config.yaml
n_layer: 16
d_model: 256
n_head: 8
n_kv_head: 4
head_dim: 64
d_mlp: 704
vocab_size: 4096
activation: "swiglu"
norm: "rmsnorm"
norm_place: "pre"
norm_eps: 1e-06
positions: "rope"
rope_base: 10000.0
rope_fraction: 1.0
qk_norm: false
attn_scale: 0.125
bias: "qkv"
tie_embeddings: true
parallel_block: false
init: "normal"
init_std_qkv: 0.0303
init_std_o: 0.0215
init_std_up: 0.0303
init_std_down: 0.0183
optimizer: "muon_variant"
lr: 0.00769
beta1: 0.95
weight_decay: 0.083
lr_head: 0.00855
grad_clip: 1.0
warmup_steps: 200
schedule: "wsd"
decay_fraction: 0.864
decay_shape: "linear"
final_lr_fraction: 0.0
batch_tokens: 131072
seq_len: 512
doc_mask: true
train_tokens: 708000000
steps: 5402
dataset: "wikipedia_en"
MLP neurons of a small language model. Each row is named by its layer, matrix (gate and up: input weights) and neuron, and shows model dimensions 160-223. Each number is 128 + 24 x the weight over its row's rms, rounded and kept within 0 to 255. A neuron's up and down rows have the sign that makes its largest values positive.
After each neuron's rows, "fires after" lists the tokens most often just before its 100 highest values on Wikipedia text that the model never trained on.

L2.gate314 [122 118 161 153 115 111 151 136 110 108 123 133  94 109 110 132 107  92 180 141 128 133 145 140 101 128 120 159  72 154 119 188 138 131 127 141 149 120 122 129 174 114 134 128 116 108 121 115 112 175  97 161 120 112 120 136 172 126 109 147  92 112 117 125]
L2.up314 [140 130 195 145 125 141 118 154 108  79 155 100 123  95 123 169 110 120 132 127 132 130 126 128 112  84 100 133 102 130 113 133 161 107 126 107 144 124 121 104  93 147 146 111 109 129 156 141 147 123  98  78 107 119 165 135 126 122 197  83 127 121 106 140]
fires after: "\n", " |\n", " sy", ")\n", ".\n"

L6.gate290 [117 116 126 140 125 138 126 169 101 138 156  97 134 148 112 132  97  95 113 140  94 127 128 106  59  81 106 147 167 156 147  87 125  89 109 114 103  99 141 166 127 104 156  76 164 100 151 129 140 128 112 164  89 161 164 114 163 160 124  88 135 156 155 113]
L6.up290 [185 130 154 131 106 105 122 102 116  84 154 104 154 105 124 115 123 123 100 160 112 125 148 135 105 140 100 137 164 160 183 115 124 109 156 137 144 164 126 124 108 127 161 125 150 139 128 113 145 155 114 149 115 149 127 120 143 139 159 140 111 166 116 142]
fires after: " on", " for", " of", " Label", ":", " in"

L2.gate560 [ 93 162 143 103  91 153 133  79 116  92 157  91 119  99  92 151 111 117 122 133 152 117 133 150 153 143  97 141 108  96 126 139 148 105 134 101  95 144 119 133 108 112 123 122 138 112  90 112  77 176 135 109 104 153 162 114 140 137 124 149 130 167 140 134]
L2.up560 [139 122 204 122 119 119 146 111 148 130 151 100 137 153 150 138 116 108 128 131 154 152 135 113 135 172 122 135 139 137 120 131 123 137 171 141 145 134 126 102 161  60  77 103 125 173  87 141 127 173 129  93 160  79 172  81 138 185 170  94 140 149 156 133]
fires after: "0", " ", " N", "1", " sub"

L6.gate304 [112 118 140  66 138  88 123  98 111 156 114 129 115 148 129  91 115 133 169 139 145 105 112 123 122 127 152 141 164 127 150 133 105 128 108 119 143 176 137 144 100 105 129 145 124 121 143  98 109 148 141 121 142  95 107 145  96 128  77 148 122 131 134 161]
L6.up304 [102 199 141 124 139 123 142 138 114 143 111 154 164 120 115 108  93 140 122 129 166 145 113 133 125  98 107  97 108 142 170 142 142 113 145 109 131 145 127 136 123 144 117 153 126 160 138 137 152 149 145 127 105 148 156 150 118 140 148 138 124 172 129  94]
fires after: " the", " |", " States", " (", " ", " N"

L2.gate609 [140  99 157 169 139 157 119 108 126 110 160 134  90 122 117 150 131 132 126 166 142 151 174 100  98 157 117 140 158 137 150 123 133 138 104 151 148  95 144 117 189 146 133 105  72 141 175 126 141 125 107 119 129 131 124  99 189 109 146 161 140 130 155 139]
L2.up609 [151 119 127 118 134  84 144 125 127 107 151 106  87 110 148 121  96 156 107 132 130  80 117 154 163 160 128 142 110 102 161 155 120 138 155 103 130 145 114 153 132 145 125 127 175 118 160 111 113  85 128 121 150 112 109 121 115 162 113 134 161 126 119 101]
fires after: " De", " de", " D", " Al", " L", " l"

L13.gate424 [153  92 154 128 137  95 127 139 154 110 118 146 123 117  96  87 146  76 166 135 132 129 158  82  89 145 116 103 117 106 144 156 129 105 112 117 118 120 119 128 125 158 131  98 136 144 101 128 121 116  90 118 107 126 132  65 165 191 141 113 131 116  87 134]
L13.up424 [120 104 142 121 147  85 110 144 158 121  96 125 124 132 144 148 127 148 148 168 130 143 122  99 144 120 110 121 108 153 123 151 126  89 132 118 147  64 134 150 125 169 145 142 144 110 128 140 149 143 197  89 139 118 146 131 178 160 158 171 114  93 141 167]
fires after: " ", " |\n", "."

L6.gate277 [116 121 112 122 110 100 112 152 104 116 165 128 128  93 127 143 152 123 130 122 117 133 164 140  94 149  95 112 138 118 163 105 117  92  85 157 148 155 114 132 124 116 140  89  99 125 160 143 145 138 154 103 157 112 172 157 102 142 150  96 124 157 103 153]
L6.up277 [ 76  95 131  84 163 162 169 147  67 110 109 147 113 130 134 134 136 109 139 141  98 142 158 119 119 145 127 116 167 174 126 118  93 111 115 118 123 145 132 151 121 107 138 124 160 131 134  94 111 118 174 160 101 129 117 124 172 133 129 152  60 169 147 151]
fires after: " with", " of", " for", " Ter", " v"

L2.gate656 [155 109 148 160 130  80 143 153 106 145 108 102 142 116 155 132 109 122  72 106 105 118 125 156 153 182 167 101 143 120 125 136 150 140 121 127 114 133 125 169 130 173 115 103  82 146 129  67 173 136 156  57 140 164 167 160 136 131 123 117 121 104 135 170]
L2.up656 [126 124 124 149 121 127  90 157 158 149 137 116 145 126  89 178 123 120 112 121 155 123 131  97 134 123 117 129 153 163 129 153 116 125 130 122 120 162 166 110 141 107 135 152 116 138 151 133 187 104 162 102 155 111 147 120 117 149 137 135 158 130 149 145]
fires after: "0", "1", "3", "5", "7", "4"

L6.gate454 [169 123 167 157 121  90 128 107 125 115  95 104 151 134 108 131 145 104 133 147 137 130 130 158 113 164 141 114 153 114 114 117  90 117  76 115 113 104 148 144 128 142 112 150 121 105 114  81 114 137  84 152 128 179 106 103  84 164 163 107 120 124 113 135]
L6.up454 [141 133 121  97  96 142 110 147 148  91 107 141 121 115 132 134 194  93 142 181 106 147 125 120 145  89  68 118 150 147 159 142 148 172 145 146 115 114 129  94 190 111 110 107 138 121 113 135 134 119 120 125  95 127 125 133 151 164 132 181 134  99  86 138]
fires after: " ", "2", "1", "–"

L13.gate228 [148  92 107 189 143 100  99  58 132 128 106 139 138 108 124 122 123 137 104 120  97 109 157 121  95 126 128  97 110 111 132 144 143 121 127 155  92 156 134 172  92 110 133  94  99 144 136 139 117 144 105  95 115 166 113 115 182 112 121 124 145 129 103 123]
L13.up228 [ 70 100 133 130 117  75 101 108 139 146 138 157 141  99 130 107 117 144 160 105 122 148 128 107 174 133 124 144 129 104 137  91 127 146 110 115 124 141  92 118 135 150 140 125  99 146 136 149 180 142 130  88 109 117 110 117 147 106 132 116 170 134 132 138]
fires after: " "

L13.gate173 [112  85 124 117 107 121 128 127 116 160 140 152 125 105 116 154 127 140 124 138 123 157 148 116 121 141 136 112  96 179 172 136 158 156 140 127 119 125 121 108 119 112 133 118 120 148 116 141 105 136 155 111 116 167 127 136 108 122  98 200 118 117 134  97]
L13.up173 [125 152 179 152 123 126 117 129 124 165 155  99 118  83 111 143 100 109 116 122 137 100 165 127 122 114 142 132 123 159 115 149 154 125 180 159 151 131 159 103 133  99 128 150 150 144 134  80 146 113 129 132 133 115 140 120 125 175 137 108 141  83 148  96]
fires after: " |", " ", "1", " ("

L13.gate338 [117 122 177 145 104 145 143 125 134 153 139  79 108 152 105  90  86 127 163 134 158  81 119 122 166 118  94  88 142 105 117 184 133 148 118 117 129 129 167 150 125 103 121 127 124 125 152 115  81  86 163 124 166 150  99 127 132  89  87 158 101 149 118 156]
L13.up338 [154 143 159 114 146 136 124 145 120 162 141 103 142 154 112 114 107 124 104 133 113 144  99 120 143 137  97 112 190 165 141 199 142 126 153 148 101 117 143 108  87 113 159 123 122 144 161 138  97  83 154 118 135 118 115 166 164 157  87 111 128 144 163 178]
fires after: " |", " ", "1", "0", "–"

L13.gate551 [119 135 140 112 108 127 151  99 155 163  90 120 142  89 142 124 147 138 139 157 139 117 123 108  64 134 172 114 161 149  84 115 123  56  97 142 120  83 138 122 129  87  94 111 127 120  78 101  95  85 152 115 133  64  88 115 150 117 150 119 127 125 153 108]
L13.up551 [112 126 155 137 106 109 103 111 135 106 127 120 126 128 151 122  92 141 134 143  85 131  91 116 155  96 113 145 143 101 111 134 148 113 117 128 109  78 130 130 155 129 105 129 119 150 113 160 122 145 157 123 103 130 163 128 116 150  88  86  97  88 148 137]
fires after: " ", " in", " the", " In"

L5.gate511 [ 98 170 153 115 148 118 122 158 137 113 141 149 172 121 127 152 138 145 114  82 118 156 110 166 132 124 146 139 161 110 145 120 172 133  85 151 107 141 141 118 140  88 164  78 152 116 143 104 104 119 129 139 140 113 122 110 111 145 136  86 132 165 134 122]
L5.up511 [141 149 171 139 138 144 156 116 104 135  96 130 131 100 139 168 173 116 117 117 106 123 111 130 131 128 159  69 129 120 117 120 114 138  98 149 137 128 127 140 107  79 112 151 122 137 131 131 114 133 147 131 116 102 116 120  95 149  85 138  95 145 107 111]
fires after: " of", " in", " for", "or", "ade"

L2.gate251 [139 123 116 131 166 124 148 168 129 133 149 135 113 145 126 116  99 121 126 145  97 139 120 154 148 137 110  96 134 134 103 163 116 162 148 122 150 170 119  90 129 116 110 105 152 152 162 148 139 149 164 112 102 125 125 123 142 187 141 105 141 150 157 102]
L2.up251 [107 107 117 123 115 129 159 109 113  89  85 112  97 118 132 112 127 126 126  93  99 152 108 126 105 165 156 117 151 118  97 152 146  84 110 112 120 122 129 107  97 134 117 121 208 102 148  82  96 109 158 127 147 156 155 127 100 117 156 147  98 124 108 104]
fires after: " f", " F", " Sh", " fl", "F", " pass"

L8.gate600 [124 119 119 140 146  56 140  95 129  93 109  94 131 142 185 150 127 108 113  84 157 179  94 125 140 153 135 133 171 103 100 131  96 175 133 123 136  89 133  77  86 106 123 123 117  90 144 113 149 105 142 126 133 112 125 106 100  97 108 104  92 109 125 127]
L8.up600 [128 121 116 159 126 120  99 138 130 143  82 171 138 155 153 159 132 163 123 125  89 110 179 103  88 119 118 133 160 116 134 117 140 123 119 133 163 138 118  86 161  86 138 172 117 154 125 101 162 158 139  87 127 167 131 149 132 116 135 119 117 131 132 151]
fires after: ".", "0", " gradu", "3", ".\n\n"

L12.gate60 [132  69 139 159 142 115 145 111 152 125 140 111 140 142 100 133 122 116 155 134 145 167 128  70 127 104 103 139 143 141  98 124 163  71 138 141 132 118 115 120 108 104 121 102 145 103 135 139 133  98 162 141 106 130  92 159 113  67 140 160 122 109 116 144]
L12.up60 [119 122 197 118 145 116 124 132 144 124 108  71 149 107 110 143 108 148 137 139 124 103 125 137  91 126 145 104 116 124 109 150  93  88 121 135 142 107 103 125 120 105  95 106 110 139 118 124 119  73 124 114 103 127 127  90 117 148 124 134 126 116 121  80]
fires after: "1", " ", "\n", ".", ")\n"

L4.gate480 [131 120 137 130 101 119 103  80 151 128 150 108 137 157 148 125 115  89 151 167 158 126 126 114  96 116 107 171 152 126 137  73  97 127 150 147 117 147 127 130 185 126 107 112  99 164 153 112  99 103 120 135 108 101 106 151 141 113 123 129 147 110 131 118]
L4.up480 [128 124  83 138 113 162 127 131 132 102 131 141  90 157 155 118  94 121 102 137 121 156 135 120 142 118 121 131 158  85 116 153 153  96 113 140 112 151  96 116 110  91  95 141 142 158 143 110 129 101 167 118 143 108 149 133 118 124 102 105 141 103 129 116]
fires after: " the", " In", " or", " de", " in", " De"

L12.gate121 [115 113 144 113 145 106 150 111 128  82 120 103  78 148 136 135 141 112 129 108 133 155 130 148 102 159 144 142 141 120 134 119  80  89 165 192 176 189  86 124 143 123 156 115 138 126 142 109 163 170 145 119 119 144  91 145 155  99 136 114 125 166 144 120]
L12.up121 [148 110 104 139 129 124 143 168 128 165 137  92 139 123 100 188 142 128 118 129 146 105 117 121 126 130 105 144 124 103 113 137 124 118 136 142 156 127 132 154 127 101 103 126  84 169 114  99  70 112 107 137 115 142 113 119 102 127  91 126 134 180 105 117]
fires after: " |", "\n", " /", " ", "0"

L2.gate373 [ 97 147  99 121 101 116 117 112 109  88 125 110 107 156 145 130 131 112 114 125 137 132 118 139  82 124 101 121 130 110 116 175 132 155 135  99 128 120 135 118 141 157 120 147 159 139 136 151 107 128 159 125  65 180  69 112 115 154 128 113 173 117 141 146]
L2.up373 [123  91  89 122 116 141 134 128 120 143 104 129 113 171 132 103 161 167 115  89 138 137 116 159 161 112 106 120 111 137 129 127 111 138 117 106 114 132 138 117 133 101  98 177 132 140 103 122 109 124 147 136 172 142 111 113 163 145 155 140 157 127 137  72]
fires after: " F", " f", " caus", " ear", "ow"

L6.gate644 [111 106  99 156 143 115 145 166 164 134 134 117 132 150 115 118 131 159 132 169 132 128 155 142 101 119 157 121 136  80 175 163 181 120 103  85 109 126 112 106 142 144 129 104 162 134 112  82 155 135 103 131 138 154 157 120 160 133 126 137 128 112  88 114]
L6.up644 [137 103 124 135 140 107 138  75 168 115 158 151 104 175 111 132 138 114 108 118 120 158 122 110 142 110 149 149 123 161 179 160 105 157 145 117 119 135 137 140 119 154 130 153 120 131 178 114 119 143 102 148 114 121 132 120 130 132 150 116 133  86  90 163]
fires after: ",", " s", " and", " d", " "